Weights of a small transformer language model: 15656 steps.
MLP neurons of a small language model. Each row is named by its layer, matrix (gate and up: input weights; down: output weights) and neuron, and shows model dimensions 0-191. Each number is 128 + 24 x the weight over its row's rms, rounded and kept within 0 to 255. Numbers have three digits each. A neuron's up and down rows have the sign that makes its largest values positive.
After each neuron's rows, "fires on" lists the tokens most often at its 100 highest values on Wikipedia text that the model never trained on.

L5.gate332:114136131161133132131114076114134148100149092109128103131136130110158116126129108149133103159144150134140147133126094152126133117115127196168162089144151093132098142120154143114120119171091125112159139125168131131138115105120151098180106092100110147137095129126131100111161086132142121123148149123167123104132139073174159125145129131143134151130146146137118122110126110141170129120123159121154110115087151146147152085108122158090103156128119150151132135079096057115085129132125068116114114112109181089165134171170145181115119113128129118147150147084104175133073134120113123136
L5.up332:099109135127112156117139135114133123149127129083088184153124134083120124141114128096131153119127165138117128109140150148142137146145095130099117125126132102148153117120149133158111092166118171102121145104084127116108129127109137136139145129119144122115119126100124180134108145123109132135132117120150139156137155104174117140118162105095172132120101150153125117131101111131081170081105106077150115142115094102125161119195109133162074111131157189093113112098117155105100096118150107124086070161153129133114122187143111176116149113153137123152136146137137106088121116104145126139
L5.down332:126132129114132128091129134141069068128150141123160098153189152145111140196098145117114117098110160138144159113166151139117118103104144098149146157107102100130127131134093177155102112106140138119167126138124162147133130122112133151140083153119101122133098113130126108085115174152130153088139126116079101129130117169130136110119091094116169118163153125137176145094138136129117167145142095079129150142134140121124108095148107121118136123129136118101166141143142127142103143092122148096061133119129138136139107145120105136167132127105146122143142138155132139145123148134090159142
fires on: "d", "k", "n", "at", "com", "z"

L3.gate72:062163078115129124159122129117175150099148135147124115120118139123141104104126109169093103117136122104141141141071086090121113098144108114150111143147119169174125081101122148147118153084149129146140178142124121164123098127106085098096110130105126129145136100069152148142132131121132143124163118089181164098176082137184103157151154120132175167141120139110132163144155141142122132093122083109193143131143145121142098126097124157115093089127138115119102114156134130139147141127130127099131108116126130128071120117109123127085126162105111119152077092121134107107160137096159134114
L3.up72:142105125149158117148144095143089103120124088115155103080144156125106107113143165141149110114101112131167150137121139160123115141125154132152097086131132103170100106081097185147155159124154115142104104141140162133135132134101091123145128103120148142101201086156112086109120074099167147156134114086129104091123139136155137118104105111093152142105108121110116138135152100156124161177108158112177148128129103106097131121082129127158096176124125131109130135138135106152138118150171153141095109122125049138125145131118079111113126108113115156131125163107156139100116148076107147116
L3.down72:102116099150154085096083127157148110093121126106122152123183105127134090150109147119086141161130080066113143128106105128116130105106129112103084134138068126121123148174124148117132135118121147137148155128127137137103131144109116164130104118120155114155124124140103091117126101134153143147160115124164146143114110164135118096125089108178108127179133118138132156148126090150089186159074131105112097115135140136135120140117089167119104104132153149173134116121135127127136085125163165113167148123121117108118143119136121102113118136128102169139135109097117137146121133148147090090
fires on: " out", " Out", "ing out", "id", "In"

L4.gate489:124127116111086084127119112095152129192152127142143136126111136128155152093142088181127129090089175138097118129132123140072154128138097110119105159110185138136140140131139162076164140103126120120097110145129099135127115094105129088121145118121137114142142128118138130096173138113138142135131146142156164112100091102122134115106145100123111097140116110140122143114074143139162140175117128126131111157126188139134129085104167150086160118109109108121126134184160074124146131115128122136086111146142106109170140154107130162126145123118131121091099143127103119197116152113125125118
L4.up489:128108117144123141160096131143095087128120167134100134161160119144109132128095103125120136113152139192140094189147102124107172152166136101188135128142120155145154123113088140120128166116104129090101091112105144148149093141112140147082143134127105099153090097127092145172121123125119111120124136153161126151106101132142155114127130087100126130159148163104150060140156107133088118127119114175091126133163102161136161103155129128082104138138131127131177109162129107126148107112146150094123135147126150102176095109145096114132172145117087103130121132141137148126137110158109152093
L4.down489:156153100166126135164153117149136094125136103134139085088138159142110144099116139149119116149139084119123130075146098160142095115173131123098156113093135114085110129104126097137170144122139098170142166146156107141135112125124114123147065110134108100119121146162175163129166138102173125163131148114115153128140171145124123146125122120115105153115130136056109161143145095090112120105123134093107135103134122120166122150089100067147109149094101121154105093130118095187134140117140135116101119109106117129132141172128160119114119158145129119115136141187125131156127119085129102153
fires on: "f", "ch", "w", "c", "ent", "l"

L7.gate62:133085123140158135147164118149133185165134108117150119144093141091126130146115173139124106092146068080141130098095138110120128137108111095091107133101149151109183089129147148131117080154112128120133131093099119165178164155149132120122135143164121091084084139084130121119160165142127140155149131129148096106152088166149093114150140134105101113125139111152143106152159113164140174114152095103142128105113144144134088159130126145160133114131128153107061118131178177082138124167144117174136128104139148112160137142097171126138130141108122096097134152149105150135133120131124098144
L7.up62:130113144171114172197144106144107140091135132173119094131127095140124099121146159092152150118127120124129112090166133109126114150109108162089135110146118113115153152134138121104138132126102118169171125168097108155123119140099113124130108106124144163131166117118126152128138173118126099116131136150119147105163056149117139082139145162083128138114117160158152165124131125126118161125166108080107132148143124118120145115076094092138121137106111150156139119177114117118080130162172099117166141164143163130160154140174136151113155154059096181104115102095121095122151126098133137136
L7.down62:109075133150111072150110158134090123122128170167101197120158126126088121116112194133124105100114140092148105094103135128124086133165114086107122135130086129097133135124119140117123126138121114123139106176105121114146107159091126111080129113136123110135117126129168150074102136140122114205125121126145140163131112124132128149149146103135122138091177155183109145175110112135141154126103101115164148171108171139119108121172102134110129143102158130148144112134134099094134144183118130105111165123148095109134147137094134154176167125107152123131106109117143158145131110129133134110
fires on: ",", " of", " –", " •", " and"

L3.gate509:122149066116130170099108182091138135140135078102167117135109127131105139117142122103171130098161117137120148113126125143137103132146110156134079137101092106180160152121131111109146163131132178097127177128142137142150138144124104102152123099144156118149136172143080106111124161090130136136138110064135156123128101092076139134097156168124151157114136087119141098099124107126120110135131133169117155130104100128120094147122136182127164159121107180131086150149157126165107104121108150146112134170117111086132176101156119119146144154116166143120099136106134098111142106114108104134
L3.up509:160152111112091181105114134123180104131117097106172101118149160139147149122136111122150125109132121145139129078121149136164149155124105105140127119157089150179133110142165124049193112133114138157085120119113153137171116128096133079149146088153140112116163141136116136125126160176106115118146121099144150107139150156088148100090135138128134148123130132139112113116133069155157117180155113151107163112106138171110109107168111120106126139124101162102112155118111137120107119151095129104146119169141130110127160108148142142131104126114136125137100153102116077130142110130141162086
L3.down509:146167159124090120129129130112136096106086120122130120149180157156154136136130089131082111120117149113117116128141145113137130098102125111138130139119115150080150106119151125094137120110116148147158114106105149061158130126087098093152150176160176120105160160096157160110143104156100108123102132125105132126117131160119120096066143116108141116164145115166130125106124098132139095135104108115166128188108156157132126118126133105139175127125154124112167135140095124122144140157155135118177224127158127120088105107147108119139114122128127133105091141123154099134078095111120168115
fires on: "0", "1", "ern", "al", "I"

L4.gate176:103179105136152151136095140168121106114124144147140159169118110116132113105146141135107099119104093085191076100164127127120100136127128150128111140103135147112149121165151103113121113084124156129108112104114122154151130115154133126140117124123167143134115119142114114158136179098083138099130104146121168114144128150144122117143111142154123137144148144131149083150174101129096131158138161158143119159157134135183111150185135090128108142139142110138091152114091148167105094110152109135092118153148143119131206112100126097122128108146178151109102131140130099059123127108152113069
L4.up176:112089168120103152139109145114136147116135118145121143113114114123151122152116128128113106088077129156115133103123138080162067133169100152119134135094117103107159156103157091167097106132102119133095100156175164130124140135097140143146154128177160122129134127158094111180136169174124146096102107183128141146129090108114141144116128101134095159125146153114103065119116131157162124108113107134129115128151124083126185130163130077145158086138138107159121102167091140156132136098180111114121142175153134165126148146129123118138166131168149085095129113135134138126111165147147102090
L4.down176:056110137131151124072120153093109123192186172177124142124113120132077128112123133095143127112120136138126128130144076171100147118130094120094126170112117170121153146142158138087132117145088152164112060091099137141122164105129143147119192132133145076111103117126103114147122127131141144136128164100095137129116120116151075093140131103142123133103113155124166160152127124160101137129124110127089072169123137121120113111155120133137161131141146154125162176151111139145103155096182135133138090131114139131152079145147161135145118117140137137140101117125103095122097075134160150125
fires on: "ul", "im", "ess", "uls", "il"

L4.gate302:118081155131120100096122137144127175106094151166142144165157112141136118128121149124102110144174108103154142124145121111134115134144098132116136131127172111119111110094091120141095047174143104132134159151140144171114170167145082113145170105141140158133117111114067099126067095130177119104124182099112136122098136117104119174137082086156155117106097142153103139100129131146095156136113119148091167151094119121134137100100132111116117163098121142126113146119177102113147112110156108113141123145113119108156102134135149124160121167154133140158135141118101151149124155142122141146
L4.up302:130139162190103088114130116121152134131090146082092114134133130103119170125094137096114137114125165124138107091125116135128143127116167108124122180121099134127159137080139145124104119130102122141142091115103122128093112141150135135141125119127089126152116134159145201129172120162178130122153143148134143138118165126147159147114146081143125106115147119118122167135106105110081096152150126104079133151113132128103116144169054121156079115125085140070124155085107135126139169131153128097112120139101127110148123133137117098136126147129105153143109168175121150104135133135145126093
L4.down302:129113139125170079070130148178125145142118126087137091144196148117121151159172144139123155117149125134118166115084111130135161155137123121091102154161123117118131117127128099108138174087110147116141116116095118138100151141150150150130141141138127134155178111138113155125132141170177136127134156130136122113110111133149123121154122119121098128076142151157123169131135129084113092150116127108120153136074093120151152082140139143136128102141110104147153180148138119144125126186165116135069122132094186113145100121145134123157132132143121091144178138125082120129125156099138139119
fires on: "c", "d", "il", "n", "s"

L3.gate272:143078082163131128135126134146157105137089073130139139108130092114098109128156144134154141166086152120122147146137109148105149178124129148139105089141128134160164124138128106176140130091156133136146148102105143118127087134098149095159148143181120140119124136160128127144112169147137172115127118127143139113172191133075107096155152130119082117123144113138115146105115147150111096112156091075122145142146114097115110089162126150112091144132154151125082090144132183136103128162134109112098140114088112140123156098116130124114134104161133131108097133136101181145160133100130178124
L3.up272:166076127133086096122105139115134144156136130118109152089154100129106110119114134127173163130094139108146150141125119142113127106125131156137134112153127122147165160115129103183141077095144145157130179122142176130131124145140150128148141127149132096130103169150112102115108142109079129165125133126131138071131173131075121111159110111076101149121099142127111126108124130119129130140190130062137112118153140123078168102136137098145126133103129178114121133127122143148109107143105134098158126148088175130128140094129091166104156157135099161128132157129125139131120095119130135147
L3.down272:127104139149079127110135138130164129134132130089097175106117122113105082104132153124126155131109117138124111166098141148134118067108162154116113147105111155095114153158119094149164110124129153127117096102146141127133111136129088150139136072125114094129110174142089151127100102123131143161082115155145090099136116148112113125145106142116141149162138149146145120142145145114107172114135126097140118091182173122133151115115149142157134118116098152113156144163132107144090161144134117083167072128092182101108135134160124143140104132125140110129158145152160116135132115144106098154
fires on: " un", " Un", "Un", " des", "es"

L4.gate209:143109130101158152097150162087107131098117109143091077135129134174143115139110139124149177125110104088160097155153095130162129129129092138109132153139142163167145115167132095096093117103122133140147069067119123124120139130143149196108120115161149124128182128128124165122130149133134110139109112118129124139168152087183153116101099106116124127104134134115098158134142171144114133133157143132157127108150163167166110110136161100140193112155130106130121086073123128157150122139170121135113106129128155140147161130136100152127116135107156127126146134094078151121110172096094128133
L4.up209:138099129111114166109124127131098186141153125151139132137151207117133089145115122089111112102154141135127144094081122118119171110143148117132084162114165126172156147130136099083153120194161112144130137133150116142098125141145101147139116157145130126136122104107126101150173118088115162136142147129159151143118162153122161112113136140133137113142139133152105106142139154111174175110143118145172172139146109124121183152157102108145116113125098120120164149146113113129118134114122113104161120121138139094094118085125099114129115125119153089108106144123123091111134136090114115114
L4.down209:130125107144133119121154165115167107140182087128101133158089132118133091117145165127138163089168157201143131135143111156159138107148126123116127099141167118145148136087131101105147113100145146107106147120128106125163114106163162152130152074106110109153108086127130147153131114130149122108146150149114086181108113154147135107146127065134177134117152150097155146119122103110147138110145124171134116129093185071106128099112153108139123115129118099152129122132157103149101119149135114157140141150083149111080148128108111123164116090139119116134140118144095109127114116130089141127
fires on: " inter", "ul", "ant", "iting", "itor"

L5.gate612:131116095096117185122106125125115104123145134152130143087174161129170128148090148077148117157146164117137132119093121150135163131168138177182180147075126131101127149098177123132123149137104111103142102100144166093155104097132116135125110129158158084120122121161141116126138135152132094113123157169100062160140131121176144120144126115120132126126101124108102154163110127155074105147101112117134137146137152062126159160159128095182152130126089085097175158098119155145097128122119135120130152160155129118144153124139123152126147138101126157105119161134097127163112116107154116137
L5.up612:115142119142114114099115132120117080127126134153134179109151160083135126161112122132150104134151099099133098155148117134121134125113144096128183145176092104095101137144132122149117117129117117164101148162141166110177137130062142158069109120110137087094099158083117134120137137133134101137066133084123125146123141104165099144096125146137135145113147151119106139115120151134094107120118188084098096116146114137130103104105148127083129167145122126151136150088153165126092148163116127148156093141144120125135130136132137136074133151123137109150136147166130100137170137124166115152
L5.down612:188107105144098119138140170110119084132167180116147127132125109142127103089121145158080124106166092130121123206099134110172167100136130129128123090132137125077145177152142124107127094163118111166137109104124140134115149107159128177158144106147137165104105145124114156150161137127112132113115144145133142136130134135124109106166137137125160136139122138092092118144133098134135122124182127106100135117114169110160166111114128116146117084111143116144120112105119153137172132153130118137130139125173114151157151100096086108109126121156138121103121151142124085109147123111137148150
fires on: " \"", "'", ", \"", ":", "\n\n", " '"

L7.gate643:109154096099101113118103113111116134166115124157137152115169128121089104102138144140177135160081136131156131138129104116111137113140088122134115106076118093156069143095139134110100132139124126126054113190140166080151076136122100131117151112083141144120158140140136140118096176113148100134118111118112126164176124101119115169112122160139119148155138107122173097153097127132127135096119127133116129136103105121157117127126133130125098131089120142124171146146140153113130128142137084119150170153119154169102108126155132134171123104101080148108086117155149064127161146132118147083
L7.up643:128112117099068107137140132138125144140142083151153140118109119157117116102101142127117154128125155098133099124163110135112085107115129142101126111133106153142121151111146105147124137141140108139100116166097156128109116141185091133160120090110157128159130124128137130164112193076148143135110101119132119118118150108115106120137148140145098137091172089127129141101141151138109103083163128141182129110118127074171150118111088146123109145127118159133153131137133156112101125118121085113137105110149171124159075111140089104099114149101136147089138093151102087154175096165146096138
L7.down643:083133132113138104111103117109099144171124122125116162084159117170118110096073147167118105144161126101135122134103149101114079160103106152115161120103118138163115137132099129082106099089119130123101120184125167167128149109143102128144147135174126173138079122114159152135138127121122110160137145122157121123125114121093109137127129118046136160154140103146114143155096166128130070079156130118108137109139150120162143081140097104132119127120116122130130109121152099165086108093113149112137107111122124131088124130154106129088135143103081149147129100118107134131089123111088121101
fires on: "ing", ", with", " with", " keep", " With"

L7.gate308:123084120151160128159126121128162128121131143126115123156134117068127168098117137090136164128134151103101135132163087146104070133120103121137131137102150126089151152110107100118105123145118148149102089125153125134124110133116110142137130139128147088120162153133121085100115155105140087112110116134095120134130138078161135116162086086118114104136102147125146132119150147106125130136098145111177145145132106104136151068122147142143118095127155143086140108105114122112146091149139142141104155138142101117140156107148104136094130113052159113096102125146124114138092113138113126163
L7.up308:095137101106122096164086170139144120116141144151118133165119126077110125107177101096092168154132111125111131148150103139146148166154104142116134130078138125172121136145154123138102114131111090142108134104125132122121131123128173134105109117140129152117136125131092094046157138147130119135125130125100089120134158125149124086094153136147077113123145142186135137077097132139135119125113114175117146149164134114081118105161159145148105125124114111153149111130116152093107142135163145129086136144104116086169161106122154140083130118082158136112099173132143183130116150137113147172
L7.down308:156127141115106085164097133133141118127149138133120158131148153103141142077130115153101176122139130078126125134140136109184073124124138110101122116117108120158098143141152157117067146155139097128125117113101103135106145116114167157165172105134119108127144149135156125095153159118089067154156120110091099193126169136174167136142089186099118123143130156118167094141116128104127123152105098113161125115154148149148132091161134129145118134124096116153151144123138128119118149171113138146115111135101131115149150091147107142116173080085126166168099126138141128114133140140121121109
fires on: " '", "-", "'", " Se", "e"

L4.gate527:106151175100146121128139096119161149118059166174109103125126120143096103122099130146102124102150143127132115105147134137127132090174095129162120127110140147098145140090121130151168149141149116093133093146170115133144112108148169177131150113138112140127137135155167128097118127139132092178105165161148158114147141144138119089123182113173130170101154119145165135129169122106157093128134142085183116152140145098114148148127131125146135165122130147109082142106162108135136127159146092113106153156134084155127122124127139134134156156114149131138134126100169105166070092135140150139
L4.up527:103168117181115143148122138129122153092142114170141115115170121112135149164128129146084130160146100139148111122125145133091132152139153123143090121128140156153146090102138108130158157127148165140092168120120130107156139136190183105107118110087149098128098125124152123143147154156116106145104117109160090129128131132119141159153086075109153125099123139149089105121106081170137091126095172154096120166166118108096087127165141113145128143129128127153120172137138129127136164101146136175120131167134102078085114109109111145135092107107143135148143146081128159094141145100103151150
L4.down527:140091149170121150122116130133104105128165142110171123123143148170144140148125134123126116106102110124116136117133176158114126085167138130121171155117150090158143185097130112115096137144142090093152089143158107098156145119094148114118095151142083130138135139093121114133114097138091108189160105100117145130107139100145098113185098113173148148101147130115122115157178140121106109127140121189134111147134084121108156150106153119128110158138132128154118118125115133106102108104116095133109172107151143121139106127135095162161125067143149122115105131109138143145157138119195153174
fires on: "–", "old", "ell", " last", " final", " to "

L3.gate507:147141103157131132116142110176136153167150188114142103147142134099162176158144111087138150140144112125098134128144115112126111148149152172110134100122154107117174131118143131148122139152107137147119113135151120118126065084102146145089132117109083114114121125129119135152135123123097147131115138124114120146118134134157129146121108165154154088086142098134152154117106159123140146169152156099130117162113133094124099098093126166100068136096136145134104118113112174119145089156130166117134105146095087117137093074147137147110119110133108117118123093103134146116132170129137168120
L3.up507:110098178112107127105138118110097172123165127132182077129127105134165153119134139119121138140126133117062100136152085183192150105110118124069124133146105133116141119144155154144082091132128139155120137098126110127126149142146111147138117093106146096127142142150132157138142170106142108101157081106137100140082105120168152110135121109128143131137175165119107143163155156088189154145113096102158110119126136100129187160129099135114144145118097144159126136106146128123142160147125148116133131150152111123161126160155140112125087155140162148133131088143158099136143104095125094123
L3.down507:144145180124111180169155130121111160128129148176144097100125176106111093114114143118127134091108161137118139161124097135174155122157130117108149168151093119137160116114108143121118119128141137110154132149096107181172117164155080144159135112151122121155115117163127142181121132101131134089130140112095121154124130132130131168107154135131151136135139165109148114126206118132175184123152127126151141132152114135105122116114142123141166169112075131132124145149138117143124130145156144110139116120160124140105149131158103105117147147160121174107122127155130120092113159136104112165
fires on: " organ", " art", "elt", "ad", "el"

L4.gate191:151081074131133116132119137100126119194089146157169064132149137122086190086125113140125106117122097139126112175110121095159168103177084155149123125123097141087129122131114145139128081134156141091110141101133153134170088175135120120108158173145168151106113086113107154121122120123143144139105154096124171150157151103146114138164082117135141136101115104148140115109183130126191110116116108137143149116133118134120070126137129139123152103076204151110177123087128110084124140108137109147140105105124113153123134109108132103123158129103128128127091145145142106138153118140136109141
L4.up191:128133076150093165132097178120091133122093134109105106101128139133134088107112112108155106130127176131120096142133127093179141126159179147108163112166087147159132110122098101100174098174148131135137111104127112139119151119102133157106123111139151073100142122104177125141123127129115126123134156150176103143117165130094095134139120127157114140156125113166140125092136125117106143095160124158105154109129075116113102089167117085148107124126127169108115112132129115140134135092154144153145128107108106117127106116110143139061126138140150118118131120115066116120119148148181100097
L4.down191:158103145142121084130142084173149165120174145115097161100127106127139131074156135141148135135123167101127120120140092150124121153116100097135119133135079153127122153109168144123140066123106138117154098143130155129107164098170097156148155138109102156125138132139140107137118192116138108127113130123187113111106131127158119141115145127146153157159100166103127105124133079157098104163146130110148154112127110128124142112114139104133147097122123118116104144118080155119146120110066166080115093099120119094124135147155081125108132126142113115196110129124142143121129186135148145120
fires on: "ing", "ating", "ishing", "in'", " Tig"

L7.gate487:137162139167162136130177101152079114167114122106132087118189182157137120128120131118145205092126093153149141135108120137144131128100110131106121138164101109126135078125095147124147140156103116146133170130138106115163120140122115123100133145117142113118164130084152143131121153108118104109101139115104104171101118164123107129149130094126114104112129128103149129154129128119142139114137126146122143122108108146115115178151095146132136130163130196108138116128189083122141150150102129122127107129174123128134160112123142102177145108087162148090107134130145142141115182138113113101
L7.up487:149132155143148158182147140121128132170118127133106099163134128120108117099119135105110124160163129121133130144116180094089138160159131096123113131150143087082079094161102085122089157135135131130154169128092110102124157118111137159139132135132144152076127169101097167143113162126145130133126143125128114093152150117097114134130109157116172135110106090153101083166138110113171144081137191134151138140135057131115140160141103172112110152146122139160131098145101153152112165137100125175144142094152113097140138185127094148126132064119116120127079148122122116107097140147118131128
L7.down487:138108139142092141107139118146104107130114165088131106121093058129093108108145140170146093103152112114168147122097155124146151127164114103115116155131127145101105158151136109087083146092119135095141150126141140130119128140185109139138144108116107123132146147114152124133101068139098130113125092117167121138097096124130133130101100085100107140128151122128112133144113133092147154134167115155171146129106097123154119150134107145165126152115111129113111118098129116149175143135141158157153189147106159157164138155155143119124171134126099133139131140127115155196088135139105127134
fires on: " and", " or", "ither", " rather than", ",", "ri"

L5.gate470:143115181097126071137160125177118119139136094131137090172072147139177107099110140156151148115111143116096115132122101111130105154130160103157149190173139161115106138115092140151100152129088162107118124126098117140118133131133125117122095124122171131146122123073124135115113114113133139130166132159172103100117132147144123110130120107135099120121165156082131142117106154110126133101113096125184094138150143135148147164093115066096124111135121155156151128122107069105123138147147146081126125103133113115127099118114102131156146127123128124072088126149109111151075122133109130147
L5.up470:152145161104166100147096109110074120098119092134131108106114087122085180181112143171151116129183198125139098153109142109102147135120099132105162127126163133101190120141117097158172133145081151130114127105148150172094106154101105138121135113157111110089104127102154110179123118113175115164144120081104147143134142149147107132136139107101105120159181146135136144111114158094187118138103112131116105137115108126134096121131101140134117155135115111144156138105093155115158136147153126152087147113129153118183129124097123118180131124165121118153131133115133128118136161112111125143
L5.down470:117144123136147184104146111109119109160148125092126160125145110135163135127152130091094148135110102130083147147146068096121150149111177117160119090186136122120120069112137132133172143146136113116141126083161113127120141092137113110122099110102152139116134108135078170071130136097105137116122136082152123133164123108130155132103157146119125084141124143048097103152162141132100115142109112156117075100115155144111122121141144112072125157142130094125150129134133152161143128132177144166145105121100142103158139114127139130132098130128141167099143136156101117131132157152115139141
fires on: "n", "f", "un", "w", "m", "c"

L3.gate590:137090109162144099117120124122118142095124099104167098116142097121119111141144089096123125150093141112143121144098104087100120134147121085110174160103159188099164134162165131116173160135128093133133131125106151146105104107182161138145085132161119139139142112150101106131131133178130099152135098132158131125134109081130108134166130150134149170102169128094090148132127129092142150123128117129095118147140141160182125156117171132116092118131145111151109110097155124145167122141148156171135125124167193151133144168143112146171168125142147157131142095157103127120117087084145151078
L3.up590:076097130109110140107138116153096138109141095123125137103130140129075088112136138151104129135144190158152114142122116078154155125160084106120109122136154149124153154139153143140130136116169133083125140100148120177153137111149118081131161088140093112145104075146159140106107137114121091083125111089135120130111127129151098131110104101100100132115146059100127069102147136099126176131132146095153096104135174097125135124093133144126148117087115101139139149141124151116101118172123089144111117111191128100143155116108148156115130095149159123148172151133136094131140105156146144149
L3.down590:101130150110131130169162121129136108111155138112137172133102165072088139126132157141134153140122131117141098132108108131101109182105123138127112165105139095151121140163125182112142135172169130143148160128137122140085141150109109103114149104095091178155105106143136131088148129111139154159124127138097129144119125120146141124097122101135106148125141112126164170152122080116102191137114161123125156128117111116152108134086156133148086161158120095173116135158109100081118102122144127083131135100163099141099140122102109152141140146127128108165133173139162121135130120143135115082
fires on: "ive", "re", "ame", "ave", "atory", "ase"

L3.gate546:134097098090100150114125087128151113094103146148126086149157132142090106152133083155159170155149089142161147173156145170154156148091133111179121120107119124107099141106117126144163109170124156166135100151125188133148162165139139105137138159128130123099101128116115083128123115124072093129160112119136125138135089116125171094162106140160165129118121149088131124122099113132140170135124168128093072143107112143113094116154107133114101128144116106135149090124096131140120134097102168154117121123103097124127146085129135122152150128155118154143107137130119123102137117116119138133
L3.up546:151092128163132103171131141102165148122086087142130145108116116125152131108143138091103121150116171111100166177094122123121109128144131079111140070126089139154141141072117165122133124105141098096125135106140120108084104086103149191140147147158141121085132111101163135161109127088083122086127110131102159105109100127138106111145143103137123152145123173118113103099135162128086092119095142125128121125112156116112185124162139143124135110114140152137102148120120101149079128103128107113119122148109126147156135161119113129117146152112118202116102163129121108158150144119141161082
L3.down546:148151108154137157140143146120132131117133113124166112138147172089156127148136139135149165173110165157123111117183094106098129146099138145159134131121147112137139160133122136149137113119136115134116149152144130068134129109101139151175135085169074105135136116108168108124134150107141145136156134155103120114110147096181149147153101091118127123151092104089145117114104068083091146156110181140123159147089162163118108118112094136149150111145142135100109119093122145125148188146174121082155105143114150107101118148126082124100151129098118132112107125128114119140158159129137117133
fires on: " (", " by", " play", " m ("

L3.gate643:126136114120140131136188127108077142141120117137116149151126116166093095178124130161123112137115133094115134108124090128145135123116137116101095174150106147153112153075157154145124162149092137134111146116123115168125134113092122153143116166190116100130136126126148107122147140148180096156162164163116119146134124152116125115102137160142120108176110063117099114054122090118116136167124094139160115117131100111113118134092127135134096094133106128154135108147093134126190140091154091097168135139109107120132132115133149134161149134161149137155162141152096125146099134104105104120
L3.up643:096151133110110120126150109125127177140144129121145140166100107161117150120135147115096099131098124091113112137128133164116131100107103116126149154118118137116115183117144167144146156095085139108124115136122118149155131121134078151123168137151086131122089151150155157141124121179161078089150148142137135168101132158101121127132123099141132122118117140083140136120121163110147130127059126132151095182093155095108141175090150117130168174169136125124124125134145113114145134121141113142091163157099119114125129143123116109118099154176096139155149144193120115107156153092163123137
L3.down643:101084145095130136127094127079130172146094152108125105122080144112139142103120111134148156136121153141113151113121114135079154111120143148112105136078155156116140105113108124082134124125147122119122142158212132137107114148118101130144084086146081128140130115124153129147148120102104116132150119113108147130121101144146146209116115132133168129082144161106089153119149096134124138095119124070156141125115180139129111106130152150133184133125106109137134126167169101084121140139115152129145117098091149101191064110125123102099150166104108155094095129128119157113144083106161141152
fires on: "w", ", who", " what", "eter", "il", "ret"

L3.gate286:160102053095125132136154106101114087105104141121124181141091134161136132099104121123101121178131109084120204118110104148125131110124149157140138113147124070101119134094100114166168128144107154142133131120139114096105099170111106105143151126116159123127127119128109100120137186121143175136150127100149142126119120098132141114163168180118156143123131134147128117142113156106128144127118122103147099131105134103106191158147147122098123140165139125168133126109126147145111097099142136130158122129142108171134149130110091129140162107122145135117103141160165195083145093053140110155
L3.up286:144109126094141112136111129175132137135150122121141136100146172131104150109151128172147123150148075105163095118133108159070093116101118168153145120132145131110169099136082145161159151142124104112101117122112159164121105136122098099111105080126146102157145177147061085132127148138134157155147066129111163127113092139110127140113147079142132156139121147160148140114104120117133156143134161152122126135152138143124109088127101098110119113165092117159162090153153164188082162137112168151134139130159093115127124120117135108142102103106137152114134144090155103132122133097094135124
L3.down286:117114076123121148055153112113160139088114142151109162124156155111138127120121129118131135133133067087187156168079116167116079131172095137107110146123133128155077131113122116149114122118119115155110106153130140151131093154122093146084120149117158122147131125114133119120171119180175156142142095130109124116117096117133114131114077150149120185110133131166093149148151154085130176087100149102128115106148135085132125133147183133131126129151145102150134085142160104141134124110130163132132118142100086132118112139150131137115085094128131110124134132119165118158123104102084108132
fires on: " out", " pro", " Out", " state", "uro", "ing out"

L4.gate485:150145097142130171127133139136141116118140117136130125112137156121063113100186134137113122180131167142114097140128111135065153159103108132140140109118140107159151132128131118147142143141177146139120127113090111180144118135139154094079174165161145137137126120126118128151108151125111125091122162120142150108136132104156163113104153111154106158124142117091150118130154145118145147146160110137175139195117160141118061136118156119105153105116132111083139115115180106118151051141126148116101089123116106126123112127125147132150112134116144129121112113120134141139103084115135123119
L4.up485:149128151151098127100068144152140143167120122133108111104108130133128142105133114171150121138096142108110108097120094101138110111145131149096144119133137139158162139130097090136138081126128190148106187127125150074164149122109110129108179129126147143125123152168111119124092107086110121101117152143088126085151149116085126147157126109132097137134130150086108099136134170100134166099119105106099111126098092081135143079124171146184098174110120117133147136165097089149102118089149129106141125154120127117115091150179159158067121154122127156106108133099170122100146139154108119099
L4.down485:152102124108095104124133120122148105099162102125137125175148088121100133130094171101084163105130086110125123168143076111166101119141104149130081140157111105181129146118125117104159089185109127107136126106099110092175127106146126147179152132141130176139100120137116137160136149141138115110143120097126143158104133126182138169139128098168159124077191117161104127132120125118111172106156127132152176112152114113092118127110111129081130133135084133138115090124141175127151104146109132148176122154169086151101111140129115123126123159122103123148120103119120077122156105134146137111
fires on: "ing", "s", "es"